{
  "hidden_size": 256,
  "num_attention_heads": 4,
  "positions": "learned",
  "attn_scale": 0.125,
  "bias": "all",
  "tie_word_embeddings": true,
  "lr_head": 0.00707
}
MLP neurons of a small language model. Each row is named by its layer, matrix (up: input weights; down: output weights) and neuron, and shows model dimensions 0-255. Each number is 500 + 40 x the weight over its row's rms, rounded and kept within 0 to 999. Numbers have three digits each.
After each neuron's rows, "fires after" lists the tokens most often just before its 100 highest values on Wikipedia text that the model never trained on; "fires on" lists the tokens most often at its 100 highest values on Wikipedia text that the model never trained on. A number after a token or word is its count.

L2.up931:457582451528468494515482485478479539577412475456513483483494442540472494474442508505449551553526447510479488500512454485466482487539503436520467554545444488526455528465468445509583506484512583498456450529552502467477517416486443440477471492483537499514565479555459539492507546454487508555458542499517503516521412458450583484472459555497447541438607464500492450560425498553475558480502494516542498431466518477434508495460523566492490607502471506483461503490532501539531514525514519487470491517487469458489553520498487457519466489452486555549437443461524493489517577604491503482479541477501536507534511483484502520473531559454441564500491478564565527523476591458537461524601523479508506509475450485556442465539410556532582482534535501442503469525556529553464561474553510
L2.down931:434443473550472505546464471463472584511507472534434511518493447567548541444554458488507493503487558516596495489524508462590530471525525371485556546481500449521539541487510437570555476520489473512569475526502525543491503521513505433502463511435478523515537466525505532529556540514486511487485526528516531522513466459480490519500460486490479476449490445565495468546435522510471529518459536488472494456414491563470454515482513462542541517449448568542485488529442359538501572520454483546482535477466467512530595508508479477538501466522516493534510528511476569447551522519502531509504476518492511485422535487437548482581539556452503521484488563490405519477471490491535566398548482509550420523445440516471455533484488469543485487508501409490545582487424518479483453441555502
fires after: ".\n\n" 72, "\n\n" 4
fires on: "==" 82, " comp" 10

L8.up446:438553456550497543457591505512513490548454490527503488504534425476575497497457506506437509519450495499511473531493512449522539521496515490460386498494491465437514500587482456484638513552482503545525490490457453450548473446541543500547489504464506468503513405512421529553462441492512464457573458496425485406513527544542492546489534499504537472533511490447468528455514509486531500434520494519508501546566548505447510480522450509525486496521439485395412507569528516488502552453498451487455414464453481512523469541489520522543477523534522498530453591548469512434526478537522450481460514495567495502461553560412496500549570496517433531530503494468517557533582472529452510491497545580471589461527518501471442501494489503487490495534500526497518550516536606532482528436524475
L8.down446:478466564526641447478517431460560538542479536547437484456510559510480499461479482508530494455454491479507518457476540547518508444537510529515525551476488435463487503524490494478494502492499425441545420548487453576428474466591476519578516517491496429525537520549509431584466459530479499554505542464550481478541521489472475454438412476450488505547480514506569536516507500525488458475583497455512454504436497522478481560487518476523498505451564482548449494483489539552481469504545510516555457484435495557508474550552556474519565518520396486449508496475515472478533417540484582479477533497542432476447494562564565494517547478510502538492502569523548456569496471458459483486443466466494481462570491470501489536491569545446471521515479553503479452408492501553549443486525463
fires after: "2" 31, "," 14, "1" 11, " " 11, " n" 8, "0" 4
fires on: "0" 33, "1" 16, "8" 10, " a" 10, " " 5

L5.up485:471517592465517472482518485524515517546538502485461466481484520456561409504511421494480531444483513480445502499507443541466479560501543544502420504460514510480488468490535519471505557474505503441478482546436512588455485556515517553496524444533552484497520485520532460482508556479490369495518630530540527513465565495498507541501494532515544475488552499477495501519500463496467496463487481493484463436513467493500434537534412488531487495481504496511507523452529475483471502468450505509522471527575527522511380521500537525501541464462553490504500513504470487494447487529540457490477464513464572483502466463575491470565491496559457417589571514569545497531572425488511479472586550408397515484478529499594521522503450539476515568466460457431547477484465588506520586447508422
L5.down485:520462514555512507588456466465503445465513540570458551552482469499496469551546479484480483526491462507520530445503450507460426488448463531548471443516488554454485501522510491563473516514613486490527540489492452444578526540503507498458499465536494491552524397383519521528495519488550452539429484508522480528533450504527532470531489503491569587450513550559525443527338539520527454498504526540523514555546501438426506530604483459460567544462533530453649467475491502512488444548513517504516530485504503467436444541479472518526542469518527513466560491463503586445512566454540475487408522497509503478474544479475541515562491459468478486482543547468475508523468496509518486532521486536478461453468497450505499498441441512537470499524526489495508492498472476471580534433482469
fires after: "1" 36, "2" 23, "3" 12, " A" 8, " up" 5, " main" 4
fires on: "9" 36, "7" 24, " lead" 7, "j" 7, "8" 4, " draw" 4

L8.up194:482481514470530448554466524556537484487534483543532545510442477465570527512498460506547495529466488492425517543504560564542568527522459500515407523474477543543551566491457499474500531500448489522502490474493456472452450550504528509533435549511526547463475485422545587491492491546504432498469422516533511539523507489563498478535480552483465514537542552459450508489494475565446594507481450505459488539499510577441464510491495496465447496468497549456536399465427510530533532386443529517482486419517512558453564470557545545448488464589462502386526475485516504529473465510510468429571523510499464499492474528509473529517458475523466484505472594492534485465553474478533417489496494568454473509509500524593480430558516572433460499518449523505521508426531560518439484507498504
L8.down194:500457465482530483552548470474527563517554530556490483449500568519476472531490487408501526500545491477562516449528496586500423533518514432524525474556411443464528457420546525532508465451548582492483527505522489468524526560463483459468546498457499495463493489478546442486528542498447501414564484486429541390481521461521498504478477444489432469499460456524468497526580444526557501522478512480543518548581572490601525529547499481531578531551503497524427479533538500424476411466463485444506582534538503517490448538482498571511498495520532533475430509532464474516469551498532531507499486500465511548475526507445565588443421510475541487484476475527570510576510490482438544500492462514448503466492470412494514471579481455535457535483464508527514480488495487454473505439495566
fires after: "1" 23, " " 23, "0" 15, "6" 6, " of" 5, "8" 4
fires on: "0" 32, "1" 22, "8" 9, " the" 6, "9" 4

L2.up1005:453500539471444532533408570456508499541464500583544412462589440508525503503539445527495432484535533583491402611548539546475483573492534541494501473484458501478518465463500487502519494497516521547480459494535451545543464489452441542499470489545617497532426509465459570491506474479504534515462494519477582476622514434535483482505484513500429548436549441498477528501448488444470475464455544528485552446450466550430517501490599457523441460522537536532505512466433516451456471500558499470483532475512479505481513546448492459509538466492532491562548509567468530527475519554513494529487454477433553545442466515492490479542520514442449460543494488524558501471552581482467559504523522478511524440496503482534515551507441493467458465475442448507492489492554511519455482534554518
L2.down1005:528524457598439515524452522510414520531577484554437529486554499492508552548516433509546450523465513544531471466431509474411449419475540550553594432539487479447532466500454511494518471463476487552513508487469477557509579535526482418455495465500496543484552502496447554531508443503490544554438469524473580462510518481521431549512482527467478584505512462534533482542491479485480561491494537523516395467437501461474521471500464469500532448508479525494498534553468430494462451537506475506505538478518499443549461482487583468546486493477511454491543481536399534509524574443592437525441511507517444563437556506494471469523541515514509506553513465580421467486506512504505515456482604526553484521523552471524551476480539498448502533447470499503565464469444502544512475538507538
fires after: ".\n\n" 46, "\n\n" 4
fires on: "==" 53, "." 32, ".\n\n" 8

L7.up33:505519566481511523495546510546531488438460532544576500503508571521563467559448479503490441465467514474469529435495556505536500515483590531498443548455443499460447453477490459443509540597535529487466554503495457526509425513499486609485513484486460480499537523475510457451482492498512505530523567505501481409504595479530455485512546502460537435447417424430505543502542538549476450489535419538532449560534541492540492528511568462446501536478495561549441508497497532520510480493541494498475458463472546500469567484576456523574490485485527556487493494426556481388523478448445509500490460457515481483509444583478489524532471563512493530533523515529486480481482516419441508367535516476489532526508513532484474566500514524535561527473501434462541455517477535529462463528531418
L7.down33:493548542419572531507547508525429457497529461522506563516451454494449474553497444484548444543493505481484540479476531544516527485509460462467499527500468445471456575502482515447442464566468496520494405548495487548453518505576527570505568521510464522489472486487467455596433501466484470531457498520496522568581534554526498511511588543486537568426488497545494375469482423562444514524422572444485492490484565497470478481520407452506495501479477470443451506479489507508526442529467520487575575598546511578517521529446489479462497486507583496488472539454526529450491491476547461503527494476504496518455540433487499485467559471492461542520556562542440551512547498431427475542543558521497506438499529527500460513505485507524471458502497498492514605483479471454539473521514478
fires after: "1" 42, "2" 15, " an" 7, " l" 5, " v" 4
fires on: "9" 18, "7" 11, "6" 10, "8" 10, "g" 5, "atter" 4

L7.up337:513572505422500528530430570516469441524517523535555541578529536553577476497515530551563539506504520525422445512476495511521505516508462457537586567531438441515537484454495505439482483439573464508563520540477509477509507490558437488514542459501491553527465462495550502562563537511427457480531436451458559475527472469482515470520496519525532434524591502508467473536529518536459601514498532552575474469538474494485491491464456475388449488446475451478472492479509482499467489535565477507495543476472488437552401531517462501454472495511488535468509513546539486575481480460486500403522475513492527450455474481510574516523551516503480475508423461398528486455536458510482556446607467486544456528494503560433441492495536503489450496478499439465516568517472494561534539493480517
L7.down337:507519548430508492526467468552516431481446525497539552575511545465447461543578503481459489548565450454566463450453441544490514489562440488507584494452516498493524479457457508457452529482516478502507506578497458448492529500506524607436541516526485460520553516464523471496479559510512433479482499511510427522550590484489553466457563490487501521498506525433431557537428465502526511573481403402520515482497548437455569457495509517435452504566520562442457524400474498479558502503524526471493530518548452561451447580558506506489607424511566505491474486493541545531538497491505530496464483497496541477452521500497478542476509525490537477484483474493445495440505474483464497547503452545584540534508478527495463533477446552472526529513487548477535526447515531480512535448423562
fires after: "9" 26, "7" 17, "1" 17, "0" 9, "6" 8, "2" 8
fires on: "0" 20, "7" 18, "8" 14, "1" 13, "3" 9, "2" 9

L5.up249:526528401537504467426545497497469494472474471428566507457523477547493502466567469541522506432523525531471528477481520449527440492529563438565499469559470420504513481546465502458527520451461491518511449495483504459508467520554501537549445437521469499554471537499471480514561502571442510528488429480541490526471449442560547484489486484481578579574502523525538521547578490415503532453485484508443474525481520468502561446474462480511530406443477522534477529464501529580515582452413506517551505478514474499503498519468532499561506520530447478495523552501535506469468555451439463601544522496589484650507490433501514506484491481545501490522514540449478470512549495521485502445547537495464481511431491479494451516474467511541448508501462570507535436575493495498386534474492464
L5.down249:497518535506535457478532500473511543529449504464489488505438441504500494501549558429503468521435495425406461432416459498507553444460382536485440560474538480584433477423486543473474514449556539506417572500491536493534514474490535486525497498559551503581504568549500460491512547478476474578487481514565531476526540562521456470511461460481487435486480467517510532509503505516479499534450478496487517435524465475487436477519512497505521490523509486564513465518508435447410580546505524588477511521495591460480548516488574454502518496471535519472446514515469467508505517438556467442453568558548499491484542457527501552508468511479503530569543537473528500551514482536454561517467498500532555495499538513578390493517469481493444508402486543552432581517540496510463548534518482
fires after: " s" 23, " S" 15, " o" 9, " f" 6, " ob" 4, " am" 4
fires on: "ak" 22, "at" 18, "ry" 6, "ing" 6, "j" 4, "w" 4

L8.up969:459557452452576494453515475397503549506522552493506395520515487459475491524468494515524503528508472467493552544554600503527505515511556507518531574442507518527426487443484522544615460499529500500527460524559566432481528439448488530494480492480482571467449491535470498460515415451574526501492432548515445480586539512482481490554491495504478537464454492472471573472563430481525527505504491568461481536480517481490541492451543482567520535440529506456479491420554464445542556414466465489561507469471470570498481439509462437602427518471504475519424487442454512494473458485587542515445464507481494515486509518511502517514458514477475533540527512591479516557562456495498468507545484532466512478471575497485521491452482468511575546536557512541509480431467537466509501443493503
L8.down969:514459545492528552489524510450462515542563506488572577465561496479550502534438463499510475496485490511545465422482449501484554563477478508474530416442469405497500471507472516495471528525514507500511491514540506474474544517495533526504472512548461485442517485500535423553505544439457525545543543433450467524541566477520594527579466454422481443479462483446507455471449624507587521470522512463574483457571514505514470504568523476546502530496400492487467494530455522533497535438498481461504487532524503439475551489502470493475515450448506514499486472461554513453466590566488504469556432538483580507471507564451454551503514521438543532497506547458515515507470536525493429620473477450417494460515450550599551494527436535469487511532495536536510531506534512514452481456460522
fires after: "2" 34, " " 28, " as" 6, "1" 6
fires on: "1" 29, "0" 23, "4" 7, " well" 6, "8" 6

L5.up980:480484492541464441542462482556503492491506564504601426462561520475561484458555513505603506497514472541550483446494452406472503512531537458468428507518489575539482550520472481462502471450465477539581456489526532518541458463488467499507522428468505550509493486480509552522532492556438457484542490580446391508507518565519427522501494566485523423511567488471538470441391543505471507558439497495523397504445536507511520510492482555472519507479468519499485526498522539522482518507490508578582523455495505500527428498492539448513520555410542580429508423493571549524472473520507486507430537532500566470497473506497500520458474535454552533453479450555522543454481524508500542558505467473508490460499430518491564426530467521576503491491558477460518468471513498489496485414510543
L5.down980:563549519451472525454476558521533523478472446474531500507559448491536501490454499475497508518584541516488495484535427536497515452530470502427515554433520522543557491470571491462421527468504441443497483472495524387537466499474502430510530500530511505471560492525428497438551487550529459471530510466503447485456499501419504507470461471482493514458576472549546520505486495503501476510503477528427558530538586443445517510515471516470484528462499504593481450437544485496454500462527483550530441533511514490430479466506491522506600560460472514492506530480466451466470523518498497576481436533518553610525416437470513442452519541515572480531435540553525497505608492494567497451578483421518484433479453442544526574422500512497536480430499511512529545515511535469541553472520525
fires after: " " 69, ";" 7, " −" 4
fires on: "3" 20, "0" 13, "1" 13, " " 10, "th" 7, "7" 7

L8.up193:471461477493501478423462462537447493524511475494617489504496535575538461462483560551480524499487522513509507481492562480452496517473498521514504564525459535400460518519545558544504511466471488430531570529535477511530480505486432519576448463512477491465484522487550480526503443525436545416486461499468508525546460508499477566492475564530470488522505511499493530432489524501510499496563574466466527533511425518596520510470448493482549558471562489475456489494431492516461517508416497548554426496477440486494558578513534481488441510411548479523436518526466468474518484605553380510528510528455477510484546544489564498478526542514469485452501476498568412560515477469463478459412512535475488495444509476438455578505550501552502490482475503549521448515502417560441582494486549
L8.down193:535504464497524541516536465527511558505515581481551452495493514396556543475481478463448540542453479519486514519530430438524474480499496509483588473493517515599550512505545473511430531438522423489579436492432501451460575536462530423460524489480482563456480566533484447525450516511559516546519504457431516527452484468430565532540504494532453478491514497544494446516516416471496443414518497553489541485483494459522429544492510486518514523446541504491548475483524585477566508479399525550528516458523528474507518544499524526503518510476433473561517425500489458517550507504547534540521509430468474557491425544499483474515499498560463478482418519535518504564483510452527428471538573447438500531541525512607508485494486542515464529498531453519528405438460524450521469460495449
fires after: "," 29, "9" 27, "0" 19, ":" 5, "4" 5
fires on: "1" 15, "8" 15, "7" 11, "0" 10, "9" 9, "2" 8